MLP neurons of a small language model. Each row is named by its layer, matrix (gate and up: input weights) and neuron, and shows model dimensions 80-207. Each number is 50 + 10 x the weight over its row's rms, rounded and kept within 0 to 99. A neuron's up and down rows have the sign that makes its largest values positive.
After each neuron's rows, "fires on" lists the tokens most often at its 100 highest values on Wikipedia text that the model never trained on.

L6.gate503:60 45 43 68 44 46 67 55 54 43 36 53 48 65 65 62 65 49 67 44 56 40 42 58 44 41 75 56 29 66 53 63 65 49 52 61 54 50 39 41 49 48 51 68 43 32 20 45 43 60 51 52 41 39 68 33 61 42 53 41 64 40 53 53 45 35 47 64 46 45 32 55 41 50 47 48 50 49 34 42 61 45 62 42 50 58 57 52 52 43 41 56 43 38 60 45 43 43 54 54 35 46 57 67 41 41 55 50 27 37 62 45 68 63 43 65 68 39 49 47 56 46 51 46 49 54 58 35
L6.up503:36 61 49 57 53 52 47 41 62 29 50 46 59 62 59 38 29 58 56 44 44 34 38 33 50 49 52 35 50 59 36 39 43 66 32 39 40 45 36 42 38 46 47 56 68 24 39 42 50 58 49 53 29 47 61 32 58 50 64 47 50 41 61 19 35 58 54 39 52 53 67 64 47 51 48 49 48 62 54 48 47 41 70 57 61 51 59 46 37 44 55 49 42 61 50 44 43 35 56 57 42 45 69 57 62 49 45 37 52 55 47 61 62 47 43 39 53 42 50 41 56 55 60 64 57 53 45 64
fires on: " under", " Inter", " inter", " super", " Under"

L2.gate331:68 61 49 51 51 43 56 64 53 55 54 61 49 57 64 58 56 31 41 59 55 43 51 48 26 51 63 49 49 62 43 44 45 43 37 51 41 44 41 56 72 49 33 52 47 45 41 53 71 55 59 61 59 51 35 48 59 58 50 53 47 46 53 29 38 57 39 58 40 59 45 63 44 46 35 66 46 63 41 39 35 53 47 69 71 46 54 39 46 58 38 47 49 55 50 46 51 60 49 43 49 42 44 61 40 66 52 56 31 41 47 50 46 47 54 47 53 44 48 28 59 49 57 60 48 52 54 32
L2.up331:43 56 61 50 67 41 61 53 51 37 72 37 72 48 37 41 53 33 47 56 56 36 61 56 63 47 48 37 49 50 56 50 45 41 32 51 45 61 42 40 66 34 45 49 41 44 59 63 65 64 32 44 37 59 50 41 61 48 47 44 36 45 59 82 52 37 51 34 38 39 60 68 46 57 49 56 61 43 37 59 72 62 40 37 53 58 44 54 50 51 49 49 37 44 45 53 43 40 55 46 47 49 48 51 36 38 59 53 63 51 41 53 42 46 65 69 54 53 48 61 56 52 33 52 40 42 68 46
fires on: " which", " plan", "ow", "aster", "ir"

L2.gate133:57 66 53 39 60 58 41 62 61 59 38 45 51 61 53 40 50 30 62 67 35 61 44 41 38 62 47 55 51 47 40 45 52 31 66 51 36 45 48 44 62 57 44 52 50 50 58 62 67 47 57 36 58 53 29 59 57 62 51 40 48 50 49 52 57 56 36 38 46 61 33 39 47 51 34 42 44 49 37 51 43 51 52 51 49 41 54 68 25 48 74 39 45 66 54 54 54 55 46 70 53 61 60 56 59 67 56 63 35 39 49 77 41 44 42 35 62 67 54 42 43 44 78 55 64 41 56 44
L2.up133:39 40 56 54 67 61 49 30 57 46 35 42 51 64 42 56 48 32 72 37 48 43 49 73 41 61 53 50 45 62 37 55 37 53 56 66 45 58 54 56 44 63 61 45 50 62 53 51 56 35 43 57 51 56 57 56 50 51 48 41 49 41 52 59 57 50 46 31 72 57 37 53 55 46 31 35 39 45 40 41 50 71 49 52 53 52 51 57 40 60 53 45 47 78 60 41 47 42 61 57 71 43 66 52 47 66 54 46 44 54 47 54 33 23 49 41 44 44 41 52 44 54 63 65 55 51 66 44
fires on: " dev", " King", " sp", " throughout", "i", "ro"

L6.gate432:61 64 46 44 60 53 27 57 53 49 42 63 33 66 56 62 52 52 43 24 40 61 35 39 46 63 59 36 52 63 28 41 48 56 61 78 40 59 38 31 55 69 55 67 63 43 50 52 58 61 51 57 47 58 48 36 51 44 60 49 47 60 52 46 29 51 62 42 49 50 45 26 45 47 42 36 47 55 53 58 45 30 47 58 37 46 51 52 36 60 35 40 68 51 55 61 52 53 58 50 50 44 55 54 63 38 44 64 36 33 37 40 44 41 45 56 33 44 49 49 65 47 49 54 45 42 36 45
L6.up432:56 65 55 33 46 70 26 50 52 41 36 41 47 35 37 50 50 60 56 46 46 50 42 54 69 52 60 37 48 57 60 47 61 31 50 33 38 38 43 51 33 44 65 48 51 51 57 53 66 65 59 58 45 37 57 46 46 59 52 57 61 44 39 55 47 44 54 54 37 48 46 46 41 50 28 43 70 56 62 53 50 46 69 62 43 31 57 41 48 54 54 53 46 41 48 57 54 43 41 50 39 31 45 41 67 45 58 65 25 44 57 34 67 39 71 23 47 54 42 39 53 52 48 44 35 58 40 39
fires on: " =", "\n", " railway", "="

L6.gate480:56 36 59 31 34 70 56 41 46 26 25 56 52 61 56 59 47 66 55 51 60 48 14 30 48 59 45 50 53 47 50 59 49 58 49 70 55 50 55 48 56 52 52 45 57 38 63 33 53 43 56 54 53 59 40 40 66 48 44 52 66 47 59 71 51 69 37 41 44 64 53 60 37 52 50 69 46 29 62 56 47 44 48 41 40 61 57 43 44 53 46 46 71 51 45 57 44 42 68 41 41 54 51 45 53 46 49 35 49 42 41 39 44 76 53 43 42 44 55 44 36 59 64 38 34 42 41 46
L6.up480:53 55 52 56 43 73 49 47 60 47 53 47 61 48 71 50 58 61 65 57 67 51 41 41 52 42 60 48 36 43 47 49 46 47 52 57 50 53 69 46 41 62 48 33 48 48 37 57 64 38 43 42 44 44 68 46 50 55 39 42 63 47 70 64 53 63 60 47 54 56 64 38 32 50 61 51 36 49 66 61 50 46 29 40 49 69 56 43 33 55 44 51 31 44 47 52 56 52 69 51 44 41 50 47 49 57 50 33 41 41 52 60 31 72 44 59 46 21 53 62 42 67 47 47 46 53 48 43
fires on: " of", " in", " at", " near", ",", " or"

L6.gate226:40 44 37 64 46 60 31 56 53 52 44 44 39 50 54 44 44 49 36 58 46 58 54 51 52 52 60 48 31 56 34 56 64 30 37 41 38 47 52 58 51 65 50 59 65 43 42 53 55 50 42 62 44 42 67 41 56 62 58 54 40 55 48 36 60 45 52 51 44 48 35 53 52 49 59 63 40 46 55 59 66 48 63 68 71 48 49 51 59 62 45 45 36 47 34 60 37 39 49 35 46 35 52 67 23 32 36 43 58 34 57 32 25 39 44 55 37 74 38 54 67 50 51 54 45 45 63 43
L6.up226:54 41 54 48 72 49 45 61 52 51 45 51 46 48 52 45 48 82 52 60 62 52 54 36 69 56 71 52 65 53 63 66 44 49 55 44 31 65 60 59 53 54 60 67 60 71 28 58 52 34 56 56 40 63 34 44 69 37 61 55 55 55 66 43 67 41 55 39 39 33 48 43 52 56 53 57 41 56 49 45 46 51 55 56 37 52 44 31 49 45 54 50 55 41 54 45 51 69 47 57 57 77 46 55 44 60 53 37 36 61 34 71 43 36 65 40 45 54 28 36 40 41 38 54 57 50 48 64
fires on: " out", " in", " inc"

L2.gate547:57 50 44 39 56 50 43 58 52 48 53 49 54 47 47 46 51 46 57 48 48 38 43 47 60 46 40 38 47 43 51 37 54 46 53 53 41 63 58 54 48 46 54 43 40 45 76 55 58 50 32 59 41 45 68 51 38 43 46 47 65 46 43 39 63 65 53 64 57 30 50 51 38 44 62 46 57 52 50 54 52 55 58 23 36 67 39 58 60 34 52 52 62 52 38 58 48 38 54 42 59 57 58 61 52 37 51 31 44 46 43 46 44 40 51 40 43 47 33 29 65 55 27 50 54 45 42 75
L2.up547:62 34 52 73 57 39 70 57 48 55 61 44 48 33 51 57 43 42 35 43 52 41 63 61 50 47 23 53 31 51 49 48 47 30 47 55 59 57 62 46 60 44 52 49 38 61 59 56 51 50 59 48 44 58 47 63 35 51 41 58 70 58 46 54 41 66 53 44 49 43 48 42 48 44 68 57 58 49 53 50 37 45 65 47 43 63 58 59 41 47 68 46 55 51 48 58 49 49 56 42 57 52 57 47 68 52 35 43 51 40 40 65 50 50 55 49 24 47 32 41 52 55 44 39 46 41 62 39
fires on: " -", "ity", "nt", "age", " identity", " Mel"

L2.gate582:59 52 48 45 47 40 53 67 60 56 49 84 52 46 47 54 65 38 53 44 54 63 52 49 55 52 42 34 50 27 47 65 51 46 56 60 42 50 34 60 51 57 57 53 51 40 47 29 43 37 44 57 43 48 53 49 51 51 54 48 37 67 45 62 40 36 47 65 44 48 55 55 43 72 57 56 47 40 62 60 58 71 33 42 46 49 42 57 51 68 35 58 41 41 54 50 39 41 58 37 63 51 64 49 64 52 56 48 52 56 60 51 54 64 38 58 45 57 60 51 45 61 47 45 57 57 52 56
L2.up582:40 68 45 52 60 53 60 64 66 48 50 50 45 42 66 65 55 58 58 43 60 51 50 51 48 62 25 54 61 44 41 60 49 65 51 51 47 47 40 49 44 57 34 59 43 56 52 60 37 54 44 56 43 48 39 62 56 66 59 35 48 56 62 57 44 43 46 56 64 50 53 46 44 58 49 48 61 50 38 47 62 70 29 38 26 46 49 41 44 51 60 51 31 53 49 61 61 52 57 51 61 54 47 39 61 53 42 68 53 60 59 46 51 53 66 77 35 45 46 53 38 35 62 39 55 42 41 50
fires on: "\n\n", " |", "vi", "va", "|", "bra"

L4.gate236:55 37 49 60 26 46 48 61 46 52 58 38 55 34 65 43 45 52 52 57 45 65 52 38 49 56 41 51 39 41 49 34 55 55 60 53 40 41 47 65 46 69 30 55 56 60 63 48 42 48 52 54 48 63 57 48 60 48 54 51 35 38 52 41 41 40 35 50 49 60 45 51 42 56 52 36 74 55 48 51 63 66 51 58 36 37 56 52 54 44 49 46 27 43 44 22 49 46 51 44 39 44 55 40 52 71 49 53 58 41 63 52 49 42 52 58 62 54 35 44 52 52 59 59 34 64 56 46
L4.up236:46 59 70 41 35 66 43 55 39 61 47 58 53 52 52 31 34 59 43 22 54 54 38 56 53 68 29 47 67 55 38 34 49 54 50 43 45 37 45 49 43 36 31 55 58 47 52 37 56 43 44 41 45 66 44 56 45 54 68 48 40 62 46 69 35 57 58 46 51 42 62 58 58 71 61 49 38 53 41 50 51 38 48 58 66 46 53 45 46 43 41 45 52 46 39 49 37 48 52 50 55 63 41 40 56 57 68 46 47 48 48 40 42 59 47 54 67 66 37 62 48 48 57 66 26 59 28 40
fires on: "al", " |", ":", "ra", "nal", "l"

L4.gate2:48 49 57 70 36 25 53 57 41 54 50 52 45 59 44 58 63 39 49 47 49 55 37 54 39 42 67 40 52 52 39 69 42 51 38 61 45 70 38 49 44 56 35 53 50 56 40 41 48 46 51 44 43 66 34 48 53 40 52 45 49 40 40 60 54 56 49 30 43 52 38 60 40 63 55 44 54 45 42 65 52 34 34 43 53 42 54 37 55 53 47 52 36 52 60 68 50 56 64 58 47 52 67 42 56 56 44 41 45 52 58 56 33 24 62 61 33 46 61 66 50 43 53 58 42 50 33 29
L4.up2:38 50 58 47 52 64 67 63 44 55 37 40 43 57 50 68 41 56 60 49 53 17 58 41 41 42 52 31 32 52 39 44 64 42 55 39 48 38 50 50 38 40 54 47 54 47 64 46 41 55 56 57 60 44 37 46 38 72 49 63 39 48 50 58 51 45 60 49 37 39 29 58 61 41 52 52 45 46 58 59 55 52 41 50 47 57 51 48 41 43 39 45 59 57 46 50 60 41 73 62 64 42 38 61 64 63 48 41 45 38 51 53 37 58 52 54 69 39 40 61 38 57 51 51 37 60 55 51
fires on: "al", "e", "os", "ent", "ort", "un"

L2.gate661:54 68 53 68 35 45 54 66 48 30 55 58 46 55 44 48 58 38 47 31 64 55 51 34 57 43 46 39 63 25 42 57 68 60 52 57 45 48 46 48 41 62 43 49 43 38 41 41 50 55 44 45 70 48 56 36 48 58 68 42 45 54 71 52 56 51 55 60 58 39 61 31 46 64 77 53 65 49 61 38 52 56 46 59 41 33 58 34 65 52 78 47 47 47 48 41 31 62 42 54 77 43 56 44 43 44 42 55 46 43 57 54 44 41 58 51 41 51 22 53 43 55 46 47 35 33 44 60
L2.up661:54 66 40 46 65 44 57 63 47 43 40 46 52 40 56 56 55 32 55 38 64 58 60 41 57 66 48 43 26 32 57 50 51 43 72 45 49 47 56 62 49 45 56 53 44 24 62 42 43 70 61 57 64 65 54 50 38 52 55 52 38 60 46 55 46 35 41 50 43 53 62 35 51 47 55 40 43 33 64 34 58 67 41 40 48 55 53 29 42 56 42 49 55 41 61 70 40 59 56 50 46 58 62 49 48 37 45 57 57 60 57 50 25 39 52 45 67 50 53 36 24 54 48 48 49 49 51 66
fires on: " |", "\n", "|", "-", " Att", " two"

L4.gate697:55 43 58 49 63 34 80 50 36 51 63 55 37 68 52 45 59 70 40 58 53 44 65 66 52 60 44 40 45 42 32 70 48 61 54 57 48 51 57 34 56 67 46 53 42 49 46 56 51 51 40 34 39 44 42 55 59 55 49 50 66 44 53 39 61 57 51 53 39 67 40 69 59 42 53 64 56 51 45 38 57 46 38 51 64 52 65 53 56 53 38 64 42 39 45 47 51 46 34 51 51 58 52 45 32 51 43 42 39 61 39 40 66 59 63 52 51 54 41 59 47 47 39 52 53 47 29 34
L4.up697:59 47 57 44 52 35 64 38 50 25 71 45 56 56 62 51 38 37 62 71 35 46 63 29 41 57 75 54 36 60 37 47 57 49 44 67 46 54 44 41 65 50 51 55 65 65 57 50 57 65 58 50 42 67 56 57 64 49 51 44 52 57 59 40 53 50 57 58 37 39 60 42 65 55 54 45 28 57 79 50 43 45 43 49 35 45 47 54 44 45 51 48 55 49 69 50 70 59 69 45 30 50 62 44 53 45 51 32 55 67 46 52 38 42 47 31 70 43 52 49 38 47 50 36 56 51 47 59
fires on: " under", "-", " until", "–", " before", " Under"

L2.gate510:42 56 43 54 33 67 37 36 47 62 36 33 52 53 49 52 54 42 49 47 33 48 72 48 46 44 47 52 55 41 50 24 47 50 41 55 33 54 57 48 68 45 62 66 58 66 61 61 36 54 40 69 50 29 58 58 47 66 60 56 54 67 49 42 62 53 50 52 45 56 28 51 59 65 39 57 51 54 51 46 50 60 79 60 44 41 54 34 47 57 39 58 47 53 45 56 52 51 58 49 41 59 40 54 46 30 59 51 44 52 51 39 43 40 61 57 45 47 65 58 49 64 59 58 68 50 32 55
L2.up510:49 57 37 41 67 53 57 49 48 48 56 40 77 57 51 45 62 42 49 29 35 37 43 56 65 61 42 35 40 58 59 29 47 66 48 50 57 66 68 47 78 39 35 54 56 49 35 45 29 41 45 59 60 67 38 47 45 47 49 70 44 43 38 42 47 54 61 53 48 61 41 66 54 49 47 46 38 64 60 55 48 59 55 53 42 41 39 52 67 40 34 48 60 40 47 41 55 53 50 46 50 49 44 43 51 48 47 53 53 43 48 70 41 37 56 51 53 41 49 46 46 48 43 50 50 47 47 43
fires on: " .", " first", "Career", " Home", " in", " \""

L4.gate268:38 36 42 45 56 61 53 68 41 43 62 66 52 57 75 59 42 37 51 51 55 63 48 56 54 51 36 45 42 44 51 63 43 75 39 63 38 39 41 53 45 55 56 48 33 60 43 35 56 41 38 52 55 46 48 64 54 60 49 50 56 49 62 55 65 54 65 45 77 38 57 50 54 46 63 64 32 55 63 49 56 48 49 42 59 54 52 43 66 25 56 47 33 67 41 57 58 54 50 49 60 39 60 49 54 61 49 65 47 66 43 52 45 45 49 52 67 51 56 44 63 54 40 48 62 59 43 45
L4.up268:36 44 49 48 58 52 59 48 65 54 37 59 48 30 44 49 44 59 27 60 57 52 54 48 62 66 48 47 47 54 50 48 60 60 57 56 49 42 44 49 53 50 42 46 57 65 36 56 52 48 55 63 37 66 41 29 36 48 35 50 66 51 67 55 53 45 62 50 53 50 32 30 67 53 57 57 43 64 57 42 58 62 40 69 49 52 61 45 40 50 47 31 39 34 61 34 42 53 58 52 42 36 56 56 48 49 51 71 48 52 57 46 43 52 25 46 50 48 62 52 60 60 47 59 63 44 40 49
fires on: " by", "sp", "-", "t"

L4.gate187:39 42 61 61 51 63 53 72 56 39 55 42 52 61 43 59 54 61 68 52 58 49 57 45 45 34 62 48 58 37 44 50 50 53 64 50 59 44 63 55 45 43 24 79 45 45 38 49 53 46 69 51 49 54 65 50 43 63 67 43 45 44 43 45 50 47 43 43 58 43 42 56 39 39 56 59 52 59 51 51 46 63 48 51 39 39 63 67 43 56 53 57 56 35 43 34 47 50 36 59 58 76 56 34 53 53 46 59 47 53 57 49 41 57 44 55 59 58 36 62 45 32 55 53 52 48 71 51
L4.up187:45 55 46 50 50 47 31 59 50 58 47 36 54 65 60 52 44 44 53 59 42 76 34 53 39 48 46 46 42 50 53 60 47 58 51 49 58 63 47 33 37 43 65 42 48 43 70 48 43 41 50 60 39 51 47 55 53 59 43 42 62 35 26 41 48 46 50 56 60 44 51 66 43 70 36 37 35 56 35 62 44 65 41 61 38 57 72 68 33 52 57 47 45 47 38 60 68 63 50 52 63 65 64 30 59 53 42 28 61 31 56 50 58 41 36 44 44 50 56 60 56 43 55 44 48 51 54 48
fires on: ":", "."

L6.gate541:45 37 56 49 38 51 40 55 40 47 50 48 45 42 60 31 39 51 45 58 66 61 45 50 43 53 70 46 61 56 52 43 47 53 65 51 47 42 44 49 50 53 40 50 46 44 51 38 59 42 50 57 65 48 46 49 55 38 43 76 58 53 43 29 50 54 57 37 48 55 38 64 52 62 52 50 46 45 53 48 51 44 84 43 52 74 56 38 36 58 36 39 63 59 46 58 36 64 52 61 39 50 42 57 48 48 50 23 71 55 51 56 68 73 56 66 61 22 42 58 49 62 48 60 45 51 75 52
L6.up541:36 54 55 67 36 49 42 42 60 46 59 50 56 46 55 56 54 53 40 72 47 66 45 54 48 73 76 50 35 59 55 27 41 73 60 36 53 51 43 43 50 65 55 42 50 45 42 50 71 59 47 56 64 53 53 49 53 61 45 51 37 58 58 48 59 59 70 51 54 49 71 48 57 30 53 45 49 52 56 43 43 58 64 41 46 41 47 50 45 54 43 43 62 40 69 58 60 36 67 54 56 44 63 39 27 48 37 33 56 61 54 59 69 53 59 56 56 56 53 37 38 54 60 49 45 59 56 51
fires on: ",", " and", " as", " is"

L6.gate473:42 53 41 45 42 52 37 62 58 62 60 23 49 45 55 64 28 48 52 45 62 46 45 56 53 51 31 66 44 49 45 65 48 50 38 52 57 60 52 44 50 73 51 44 44 47 49 54 49 47 35 43 39 47 45 50 49 50 65 54 80 45 63 52 59 53 45 43 54 53 33 64 67 29 58 63 37 64 67 43 57 33 45 62 39 66 51 48 50 37 41 33 83 54 62 36 57 54 37 49 44 57 52 50 42 38 69 64 49 50 52 33 48 56 52 49 34 38 55 69 47 58 54 52 69 50 64 48
L6.up473:50 50 45 42 44 39 39 56 65 45 43 70 48 44 62 60 42 54 51 77 45 39 48 54 58 47 48 60 49 30 45 52 64 57 52 55 58 55 44 46 56 50 26 55 53 62 49 59 45 64 43 43 38 48 41 55 47 62 46 33 54 45 39 51 67 56 39 45 54 53 55 74 62 41 52 56 49 61 55 47 39 47 41 66 49 73 51 36 46 45 58 48 54 46 47 47 51 55 47 57 60 45 58 59 41 60 60 57 53 41 65 58 64 44 48 57 60 26 50 48 61 39 68 57 51 49 61 48
fires on: " U", " St", "-", "ki", "t", "/"

L4.gate576:54 53 57 51 38 48 44 82 45 57 44 40 49 56 56 55 44 64 39 30 74 56 57 54 60 51 64 52 33 64 54 62 65 71 62 61 58 37 54 59 55 43 30 51 47 32 51 52 44 40 69 40 50 46 50 52 37 53 46 60 56 41 58 65 55 57 47 52 49 27 39 43 45 40 55 56 39 47 39 49 63 61 75 43 41 56 58 54 55 54 60 48 54 37 63 63 46 38 47 56 53 58 44 64 56 47 56 56 52 49 54 55 62 45 67 55 40 71 40 50 56 43 65 51 50 40 49 40
L4.up576:51 53 36 50 49 51 53 36 67 37 46 39 44 71 43 55 67 59 39 54 62 53 58 54 52 50 56 40 65 50 54 65 62 66 59 58 46 41 45 50 64 52 42 42 58 37 46 44 41 61 59 29 51 63 59 47 50 42 41 26 44 71 41 50 62 49 37 43 45 49 51 59 67 52 42 74 52 40 36 42 46 47 54 62 61 73 50 57 48 56 63 44 46 42 36 69 50 39 61 49 51 54 50 52 56 45 49 47 51 32 48 65 49 37 45 61 57 45 35 40 53 52 59 50 54 53 41 55
fires on: " not", " Rat", "ho", " Not", "ver", "mo"

L2.gate603:51 34 54 52 42 40 59 56 37 56 54 36 30 57 53 51 55 50 50 53 36 57 33 51 53 56 50 67 60 53 25 42 55 45 32 37 46 49 55 43 30 62 41 42 46 57 57 50 54 35 42 25 53 50 43 36 40 48 53 32 48 41 40 57 58 48 45 39 57 68 39 51 41 39 78 50 66 30 56 52 34 65 53 42 51 56 54 56 57 68 49 52 61 44 45 31 57 77 49 63 59 66 53 59 54 54 41 39 60 52 55 40 64 53 34 49 66 55 44 44 34 62 59 61 59 52 43 48
L2.up603:36 51 61 47 45 42 54 62 41 39 50 60 39 63 62 43 56 56 49 71 28 63 26 62 39 45 49 74 53 41 39 51 54 51 37 58 33 59 49 48 45 51 49 60 60 34 54 36 46 68 58 34 47 50 52 37 53 48 53 54 59 43 47 53 50 35 51 50 52 64 49 74 54 50 45 39 63 57 34 47 55 44 50 73 51 49 56 56 66 42 57 56 45 43 53 34 52 57 52 59 62 56 51 43 46 48 58 49 56 47 42 44 49 57 48 37 53 51 52 61 62 58 56 49 53 45 67 84
fires on: " /", " |", ":", " to", "lad"

L4.gate544:52 39 65 49 46 45 50 65 54 41 30 47 51 40 57 61 41 48 55 35 42 60 55 38 47 60 56 55 48 41 31 38 36 55 59 56 45 34 53 55 49 57 57 61 55 50 63 60 35 48 40 53 30 60 53 48 63 65 54 51 58 46 24 48 49 48 58 60 60 46 39 51 60 61 52 41 50 62 33 48 37 48 66 34 69 56 55 39 54 51 59 62 48 51 51 46 46 42 49 42 42 37 61 34 64 54 60 64 42 36 46 38 46 53 55 44 29 58 31 37 34 42 55 38 32 52 59 55
L4.up544:55 64 47 44 49 49 58 48 57 35 37 48 52 73 55 45 53 30 59 50 41 57 41 37 48 62 46 63 43 58 40 59 41 37 45 46 65 39 50 49 43 36 46 43 54 52 47 54 40 50 42 36 34 65 51 62 39 63 50 58 43 56 41 58 36 32 51 41 54 56 55 44 58 53 43 34 53 62 60 35 50 48 49 43 56 35 51 51 49 63 51 55 61 43 44 46 66 65 67 61 58 69 49 51 38 56 41 57 47 47 32 38 49 48 61 36 33 41 51 45 46 23 53 47 32 42 48 49
fires on: "=", ",", ":", " |", "raph"

L2.gate202:64 45 63 51 32 38 36 39 56 60 61 56 53 50 66 26 47 47 54 39 68 39 44 49 48 34 42 49 48 48 70 63 47 63 44 35 42 34 61 43 61 54 53 48 49 65 65 76 53 50 57 45 48 48 63 57 50 73 58 59 55 51 62 46 46 54 40 55 58 47 55 56 53 50 44 64 48 54 45 59 64 36 31 46 70 59 57 39 59 59 48 76 35 54 44 49 50 41 54 58 63 57 58 36 58 61 46 64 56 71 54 50 62 42 54 60 44 65 60 53 52 47 71 50 62 52 48 57
L2.up202:73 64 43 48 46 60 61 64 43 65 45 61 50 54 56 53 46 64 61 49 70 40 44 46 43 46 44 51 46 61 45 46 52 50 45 64 34 52 54 45 40 41 72 50 64 59 40 32 56 69 35 51 34 61 43 37 35 49 42 55 45 56 48 45 46 60 61 55 39 48 48 42 56 54 62 37 54 56 44 55 41 34 56 36 46 66 63 37 81 33 36 65 38 56 46 57 44 54 56 35 42 42 50 64 50 55 47 64 52 58 68 44 67 68 47 51 53 64 44 55 52 42 41 48 59 68 46 41
fires on: "-", " their", " his", "ing", "ion", "ng"

L4.gate305:52 62 55 46 32 40 34 42 37 51 35 47 58 48 39 66 71 50 57 27 53 46 48 35 45 47 51 43 41 44 46 39 55 53 34 60 40 47 48 50 50 45 56 52 51 60 58 75 57 71 71 47 42 49 43 58 49 66 62 57 54 52 57 61 55 37 41 53 52 53 47 41 40 53 46 65 68 47 42 46 60 38 72 66 51 40 64 58 39 60 52 51 67 51 57 54 34 72 57 53 52 62 49 30 47 43 42 58 55 50 58 49 49 29 53 57 41 49 59 42 58 46 56 62 49 34 21 50
L4.up305:59 63 51 40 41 56 35 41 47 52 69 38 51 48 54 59 48 32 63 50 67 52 62 51 63 52 45 52 51 72 46 36 66 43 57 44 53 46 35 26 33 54 52 53 58 58 46 38 64 49 56 64 52 45 58 59 42 25 56 41 62 44 37 38 70 54 58 50 44 60 49 64 46 34 61 57 44 64 62 54 56 35 36 45 55 53 50 42 49 57 57 45 49 59 46 64 48 53 43 56 30 52 44 35 51 56 42 44 58 71 57 47 44 44 56 59 46 55 47 51 56 39 46 31 35 30 52 43
fires on: " |", "=", " =", " died", " ("

L2.gate284:47 59 61 53 65 61 53 43 47 41 59 35 42 56 62 45 61 41 46 53 52 62 47 42 34 53 59 62 52 55 51 45 53 65 64 43 38 37 44 38 38 70 58 55 60 47 62 49 50 35 46 53 59 52 46 50 61 67 47 51 45 62 60 33 54 62 68 62 33 49 56 53 57 53 34 45 47 60 57 50 44 68 42 36 38 34 60 62 57 40 44 48 53 68 59 57 49 41 48 74 37 31 45 76 46 45 31 51 74 69 51 56 65 45 50 43 44 51 37 38 40 46 52 53 48 36 51 44
L2.up284:38 51 38 38 57 44 54 59 39 54 49 51 46 50 53 58 35 46 48 47 34 52 55 53 44 47 58 55 55 54 47 48 46 59 43 51 65 30 53 42 55 63 46 47 52 59 48 36 48 43 34 69 61 57 48 40 49 60 68 43 40 29 61 66 52 64 61 52 64 47 43 55 48 51 28 56 52 48 56 21 41 75 61 50 35 55 62 56 41 26 47 56 41 51 58 54 61 36 57 58 33 41 47 59 34 50 50 48 65 58 43 27 49 37 46 46 49 49 48 40 50 60 71 63 60 54 54 51
fires on: ",", " These", " and"

L4.gate590:37 56 56 45 53 64 37 52 47 53 39 26 52 56 59 44 56 72 65 40 68 37 47 50 46 60 53 62 47 51 45 48 40 54 46 54 57 51 36 44 38 49 26 41 42 46 44 53 51 57 55 45 33 45 36 65 37 31 63 60 58 47 60 54 45 60 45 27 37 48 46 39 54 52 46 55 54 42 42 29 44 49 62 58 32 55 50 50 45 70 52 36 62 35 54 43 43 52 44 44 50 47 36 45 39 59 53 48 62 41 55 56 31 46 52 57 46 47 50 66 30 60 71 50 39 49 50 47
L4.up590:41 59 46 35 45 45 33 47 50 52 53 43 69 54 48 60 45 60 47 54 67 70 33 41 74 61 61 45 53 50 47 61 47 66 38 37 49 70 43 32 54 39 57 51 30 59 47 36 60 80 49 42 43 51 45 43 52 42 56 45 59 49 43 61 58 59 57 59 34 71 52 42 54 43 47 71 60 52 53 54 44 49 63 65 41 69 44 57 41 64 43 24 47 37 22 35 45 62 32 49 52 39 48 47 51 41 50 43 58 39 54 55 44 74 39 63 38 47 50 40 48 50 35 31 40 39 39 46
fires on: " in", " of", ",", ":"

L2.gate45:42 30 24 38 52 42 52 40 56 36 65 53 42 51 37 54 45 52 42 45 66 65 46 41 26 45 46 22 61 54 50 44 58 45 33 31 40 45 40 43 60 55 64 29 58 24 63 47 60 59 36 42 50 34 59 64 48 62 55 68 51 55 53 45 55 37 39 38 53 51 45 42 49 64 47 42 30 47 33 40 38 46 40 48 41 55 21 51 47 29 41 49 41 53 55 48 35 38 45 44 45 55 47 50 52 46 44 45 47 51 44 46 49 49 56 60 54 62 50 44 44 60 49 50 62 47 51 58
L2.up45:52 51 26 37 64 42 44 62 53 52 55 53 44 54 40 46 29 50 52 50 66 54 61 36 25 38 47 52 52 57 49 19 60 49 30 53 44 50 31 41 54 46 42 38 66 39 58 49 50 53 49 45 51 50 51 53 25 60 52 52 46 55 54 52 45 45 44 58 56 43 59 52 65 54 48 56 37 42 38 51 47 44 53 60 67 56 58 47 65 40 30 46 45 56 55 49 31 53 63 57 49 58 43 44 57 40 48 47 40 56 66 49 34 42 40 50 56 61 42 54 58 35 58 53 56 51 48 47
fires on: "ing", "ting", " development"